Weights of a small transformer language model.
Size: 26 layers, 6 heads of 32 (3 for keys and values), vocabulary 4096, 16M parameters.
Architecture: rotary positions, no biases in attention or MLP, untied embeddings.
Training: a variant of Muon for these matrices, 231M tokens, 7056 steps.
MLP neurons of a small language model. Each row is named by its layer, matrix (gate and up: input weights; down: output weights) and neuron, and shows model dimensions 0-191. Each number is 500 + 40 x the weight over its row's rms, rounded and kept within 0 to 999. Numbers have three digits each. A neuron's up and down rows have the sign that makes its largest values positive.
After each neuron's rows, "fires before" lists the tokens most often just after its 100 highest values on Wikipedia text that the model never trained on. A number after a token or word is its count.

L12.gate214:547455475488464441484476514530493553557479498522490550506416460521516457521543579576471471586544464556440598539510557545509479590471526513448454454533531513594490490486517517410511487492536536508451419532481506521526477495534418471499451517501490562439500568463519464522477562515513484494433414493505482484408490505442446519499567471515493480517480463519505480467519531432428504528555472485492481525553546456467462512525497485499559488481546502464474474530440511466501480521509489485452494512543529435466504473511547540553527561501567469428480553481427438459555487486528567551
L12.up214:617504514544493566466490498550518561543496484542452529491570463548473489523513478613521486482512569516487518439513456551438467558520461579475453551508475454533483496473500523509536521502498531473478525516450471524525529493517428485541463552492526498402472545518446542531526522537556526463548437475476574467535514536488476428495558501468499577520536453512466474457485490458473546536493458445546452480517487449513429477553526513449499460540565478544434488525454493399518453443487494443469518527443522483488505553474445517522448524546535495475583506536525415471529464505467424553
L12.down214:559518569509442542503462556482544505510565437514437547498490491499478471547399481502454538502554476600479508474543452565464442589449468533495495465560567520516497454513496500565508506471462473456541496464459531489512434545459441493559465497530455470431513525532489450451531511510513499448447486529527495496584524426536513461502474516504547514449497527492491488475500537364472507527457493467497569524468557492474452483526570460470529603466486456534445454502532486520510467477460435502469483499465455540528538534493477556498479495480488571494504544399464511477509508440492434566
fires before: "\n" 51, "==" 6

L3.gate594:443506481457490526515536473480486490555544466525535559446524546473495501575505458523511496534547499511499524498445528478504515433454481536514444449514527480508511533511495478460556480518490551470453472496427527513535560450459550460518519533517520498511440446509509496592441477573497487498537463450505552463486538467463450527475564487521441482552501536480525454529513530500492505575407520565457547523509479464515497514529458447498582591496482512481539494510492670490524474502471539488599483532529464512519420439433533508568532630448541510450495499449473495443481527509533521447
L3.up594:550543467429532517521509452577451434522541456549477531427447523513508505537488510556521423494435510515522519521438558467501511472438502502510521449549544535491544560492507457523439528528472567501472497549509477546556566493490519506532514550499476513524535486498480516575479485604515493470506493455519518447520534486550495521470555507434423535610537505568518514517478463441414492582436530545428538528513503477499517472529471463532553572544531506474511449501504580501519497447535540531593498486474453533475427484492517513525468571474483477449503498404505521494507574502428458458
L3.down594:541556500477454452458485440488510480546507494492552536469458532490503479546471451524522479477487449513531530427494502477516516437457474484534468453537537520486566467519443426517474456475426586520434503520510496556539545437469483511504522471450482457554467443474520549524507451532474463480524468503511516467552512489504496545371533483541412499564493513524552479523481518485454479515432484517437578572469487486521459482514468501563510587486529494435508477505488598471525420515491462515566495500468446557513488422478555522561480578473494444428536551451547491542451577535468444498
fires before: "\n" 32, "\n\n" 22, "N " 6, " American" 6, "lement" 5

L3.gate82:506502575472458460471508515468504468439628512463496485537482452457550549551485438530523505525468511481465490440535559537522517528545530531503533505492527488544451543583466521463458492438438521424396551510461565476520473542467412510510404509495519548439499521474539415475465543448484472477497518465558525537514524473546553451496518443527476469475510497476574578477481586487453433525440489555504491488536501492492545508468481487585550483448474567487503583483496476470467548470520433459455451485541518520507495563485438494486509479514486534532570563480515464511462539521457493526
L3.up82:517526535451470424554419543510550534477533437490449432524450435511494471463522475568475585515481469529497548385465507529525484509541471501524510489571509555533510529601499472437547470530488584438446504497476541539497497526537465515502521547443474463484531459524527444527629522536432461517498534502529519561549508480516546412503479482521549429509513490478497478469553559508470465531529494543495477540584490495477545526562529502529489573443512510468517480482510503500444504489486419475582452443549494524534425500486508497555493462495469515495524559444513524473495558509552482559
L3.down82:480505538523468440460464555460454475541507468513490533501539455451472513528408457541435556534475472520454538380555499502493560519502446527508531506533519518506484532559584520451512526548441567452451495542472520504529469567556531504487452542508546459483495554486554419466515454536501499538521562596503494534544512490532556477482502473478543447552435499501511510440558536469476498522519421537485443592518507513514498531487473564468500474558474492509442480482557525500437541515517442470525448508530507531554462571495426465467495484524454532439511596538539488481440543471443436524
fires before: "\n" 45, "\n\n" 28, "i" 4

L10.gate128:542528494502510499537525509513471511512541527504455534543451525526526501468506419535510528495557463597479536483514486481462499496518457489543484541501460518500515497497558475450478455506488504494465448498505417492520470580559401456500474508491500478490508506430453441478533480570560532500509473489452464584541536476529480519461506505505529615525542420503496486460550493539507505522480463449434479550562492445595416551463506511511458512475467493509511558542575471496490523493539515607528490543444496462480527541456447547505517529506416536441496639411485464555511543524471541558
L10.up128:490527503506457422457520532491574472492547454480462530501489535498462458484458435523525529530467435526533528524495441506452500504524557510524503476564514443539522488484592434477464490538489449469476540419518476603564475514449496448528492510557470534550497534437587540509536484547495494420526475498507410437496499509509558571451521446573530457532508487469471466512514530491472502475446432472512506481474422522498460516441502516522502499537527493514577534499489545586529533502559468439439431514479506510495462451445456504507531516513551458471542418510606452486543513470572570522
L10.down128:502464452520480477514529529495501495453523510505559486548491414482501499422472452548418459504467517447558536551553443529471485557498397452526447518493491535503529466484448478480485532499567466510534481570489554546493555498550534488460393519494524491518469507471472465411486540462460479544473477502516510547477575516547433488494499520434529498523457526495492470464465486469547452550402486532474459505515575440462504567558543510489522477424516497498510487457534467479501504418475482458549538418532538546484516443561568502551418529476522543526468458477481572561431450549462516517
fires before: "\n" 59, "\n\n" 24

L8.gate444:480536533411459493437501555541468435496444487501471468414455551468542582510564474477586477509484467524453506469447515481482502511502514566414482462500498545478460495496508443512467494454424552465527479519502455525514511491459523436533536510449506480540542475389569561531524454462480545443567492460527547516526517466480522564491471550587476524477535434521536514542525446495513504506491579520497495411489500473529469436509499522558548504550508441558491537499497489429456451489515555534489485508522409545526461465508499588469465477480510417522536514440488508465421527505447502464
L8.up444:506448508506471442514496515482480584488490447470502470489546469453582518534484542540580495530477532450410445428436471477502480451523579510457473474485557537556497505524555498504520498514450504534546476515547448430440515503472480546547455492379481548464538532398476510487502539501519498489495527456458537506460513459488499500489465498577495411393488434513496494510424551497478447498487437568527509511451475481509514489465515484555506420478458496497382495534458508431484506489567499543400514465495542528536458528499530555494474461466497432483570505495489480498478472486553490530
L8.down444:497497439495486459493473461514558500443531505486487488528566491512517526524443535494467478565521511525456456425478451514459419487527519532526483516514562542493481509497543532521499507550517476511529489481568453535510478471512449551509482491469490618540502486459439531438469523519476466571568528468487516531446463456441568585505490501493457492509527532490466506553452471507448505579439498534497442560434405463541516484489543547484559586484478587445427557505476486561509510496496556508472514519451540449484480474524414548532408572532529457596476528552450508514515519435506549492
fires before: "re" 16, "er" 8, "ral" 7, "uck" 7, "ay" 6, "ur" 6

L16.gate618:443488511490491533514551575476531515545542516528565585571483496505476468482505526543416484559457469519449510484540456534463516455455454540549571500572582502528514491475479451544514509497522513478568441573494518508467466488470515472569497499493605483452479498546491490510513488484484503540558478524504531458470508500581481513517482482537475505519549470489441559513453557478543524579420533485476470514564459462481477520611534475558678484438507524523510467554529484484466417440542496526551525493508450471495478484511522464470464550483463564471473536554482516479467479456493470512
L16.up618:515508522504500505557472524478429510532512481506502469454446491516512494515549478548430546514448493514430466465497508501563442514533460486403516514485546495478381534537527512513540521540496487569569524513452551479467528460527541537554485491538544546459475448508498566464510562603417450493543512472519474475438515554549473435519536580458532457537531506498499534451519543441463449502449493469499520507519494425540529482533448551487547446520536531522542519593456459494514504494511434494536569446490502509456460492524454475567475544621504558572414476466472499495498506479469456517
L16.down618:513545488499535506460512487507582447520459553502567534545523461528462490576495508549387460548453549507520513493519519568532535491458473520528565466521531465485542525437524495528444524453538528494522414529529489483542532453545463476520516530417547500447472578523488473570482492490509518569491436509526570507471461497553426547485505443533455555510563474529472504511457471488490557488458542535484509514513530510416436557556536541542625533489486503509489423527518472542482494494518510518539532554516470454517460441539576442472495560392477563507471500595500501511519518494495500514
fires before: "\n\n" 43, "\n" 32

L3.gate105:556519521484472450444537481550468526453471515521424488474517524393518588487502511456528456497518511569479503483552531469489535555487483531498459438513555477494547507499508523531418428557421540451533460523507482559487489445539461537561446533504515480507443514449534600520409534506508520500548548496512562558481529532516494508458464454516470504531497549515517583537516534539585480509452586548523440527521495542514547505536453519511539579479526505468518520430509486408491495526437481404523473484577476533535520442518512484478479501474519524566514479421517450501519495419531456527
L3.up105:598523510489445452422514492565461537467424524561438453493541501397497510507489495405531537466488481536472508541574431543487504523479482506474481470492516478479515453556572570477448466523454599468516449536503455544497459436470492530481473447467508514475482536457490610521475555533510513464534569457507565555492497526502494489466468533504473461553501521496485538536517543530526492473486558581539489482465507455523606475503489508548527535461525488464464490383481467443495495474470550405463466460514465558514470433536504511557535477457498486532533439488496518495489481529518434537
L3.down105:553529523503475435434530498531465547507413547519419503472524509429540498450502469412516503507481522580472466520553512559468495492487512478453494475504601487486460482569524550513442442513493545408520524527519420564460478481537491483475448460415497550428468523492549587506456491500510524510484555458502612564494549499541528489475418467504456472488500548494498527532516503505545527523449523490498464440534532453452562489550498533447524589488553501525483551414493443439533480503457495417452450458482448519523522498490512457508475518491488491511507443510485470509538476423550451513
fires before: "re" 17, "er" 16, "ral" 6, "er's" 4, "f" 4, "ur" 4

L21.gate667:535530509474508432513392553481529472544629452467504517507506474557465492498451407542432518526490504517498487486530454575486470511371504513509519463493457561487505502510515474545470459479465556484513525447487522573469601487535457565481491535544475460498546469523470485466560459585555473483534519500509435498526552496512481514521520499502439522458569493500507422493441519467523528445529469503514519477519427379489506581511503510527500483486476493531458458543532554500497489521455509464407433563477452483503542504553468455531510524542450474485502573440480485549490451492545504518
L21.up667:454544523520537526520482576478541504560530512548502541470428493500569533600445461455480475519538479556541479467473486512468494460520545512459539388474518506503568492446527543457495491514399511459472472486528489461506529562484466451512416548502531514525496533519442432491560542493526508403540472504503463521483529538491474489534469507507486538440444546480418461502471500407517510412490454483461542523514471437518492525556464559523526596507510455507478451508489467537488439478476441445499454498496523531498504484525515498581533568543454526463540554436507438538492462507549443584
L21.down667:590524491531530567525534490499495457517597532510488564482485524467454489498317461609490552498465471527493561462561479511451519474508443540443514468497502453493448468489496494489462493512536563458481429530545482499488478439543447454477522468538483485504510480522461509609511515545548397449458499508535486552538486539516414500471510525484472535526548492512495491479538585472510464435469417515482505528481417481501510507515504490548517451498536566509466396559469479492476527466415493482515475452452481505513461541459498497519506464535514447461507483482443507451502481462542483489
fires before: "\n" 75, "\n\n" 25

L13.gate514:545575425497521483505487558491544525565525445486516472577538467553497503514577513510532604459559488515476520515433539494542452580486512565479564496506504573542513569489578501472504529573513542528504507427513488458484500520539456428460482567550530543465466512482560508595509540562510516507517512485499475484568465518473527533563540547475514497528452457437516523500470530466516495453488523478532499454476473508449477510426479434571479582476508510489517555556527392600512497479433448581526508494442502485509500507539521459525460460489568469519529568472457487517533503520512514513
L13.up514:449434489563531470541467548531488524568559488516531498540514456526531469505536631553523548513419484468524478455494432452551468450553489527459532490570558565417493518502513507510458482509496549508496452491494518469489490503474474615494481527493492449580468475489494462530514462439535521489491541472524562566515453531497514572489493451531496423514487535493460384561518465439575514472504480475560486564543533440520492487450528539400546490492509477456477490554473502466470444508569454495541454515496557514506463499489436465525514470526496475496556479494599521498515566499512457511
L13.down514:471476476463457481462484521464483496440525442464462552408533496486477435534482466530459441542497471464493530496540444482441575429485435534545596524550521510506431516559498527514502482588558544447487485433527519505520460493511462483483519476514470422520479537438477506432455570470491477454448426488455495505514464464469490441395532475541460397467487502529461488553534535449528536482528502531583543511544587517501483461464517541476546559451521470558520525483526505492470507472477493465513483493504419514545550491515470428519450454443408489533499490418486520452454502498529497517
fires before: "\n" 42, "ado" 5, "a" 4

L22.gate429:493440499471449483470526504527489445527524458490498513487533548566450514608509563489488508533486528430551512536505524499501521485455552537490546521435469551533541478446529458487504509569462514536598513514467539477528534465580495510452511509522531501466467513501535455543507485554524567509478471465572507492482477515547509567446488523604450527492462460448567465484549484465501517538495555434393507482516392433447501536505526537527515481463504500449483501472439475387535473470495482504553505503442510565472477511444467516493468548471485544524452526493427579404544573536517491532
L22.up429:472438473426434523459502585545490519522512580477478577534525450537546511438551506497510477514493449531552503490599499503502471462532496523506553500503501504494476548511430480525485529539525544521491471479550492558567555436579481560504486474482437510549463504525463435511563496530466543568564521494554575461510475494513440479527464539510478456472537498450518406480487528522508494540544557535443563463517437513445485471529544506415490525466541459588556555545504522532561573498471501472463516624476489443483502487480450485506545558447486507531508511455477462499427529475462500504
L22.down429:496484528534520566473507541535488498535457602508530459409506562420567455505547475406482466531455538500426511440489483465469564515481484499519447486456486540522522499418534489477555531537513439549511498519488522461541394401532474542496498499528492485475498458505547484530503488509512495496469447522516539492538447481530497511465400435491467494511510508562575452458530421453448463475506518454549492462470474498537484574513456516471483497532550559512487441491560562526479520468491490490447430511609446464548479504481422464517498467542546461558473511541503516493462512433510415501
fires before: "2" 52, " Go" 4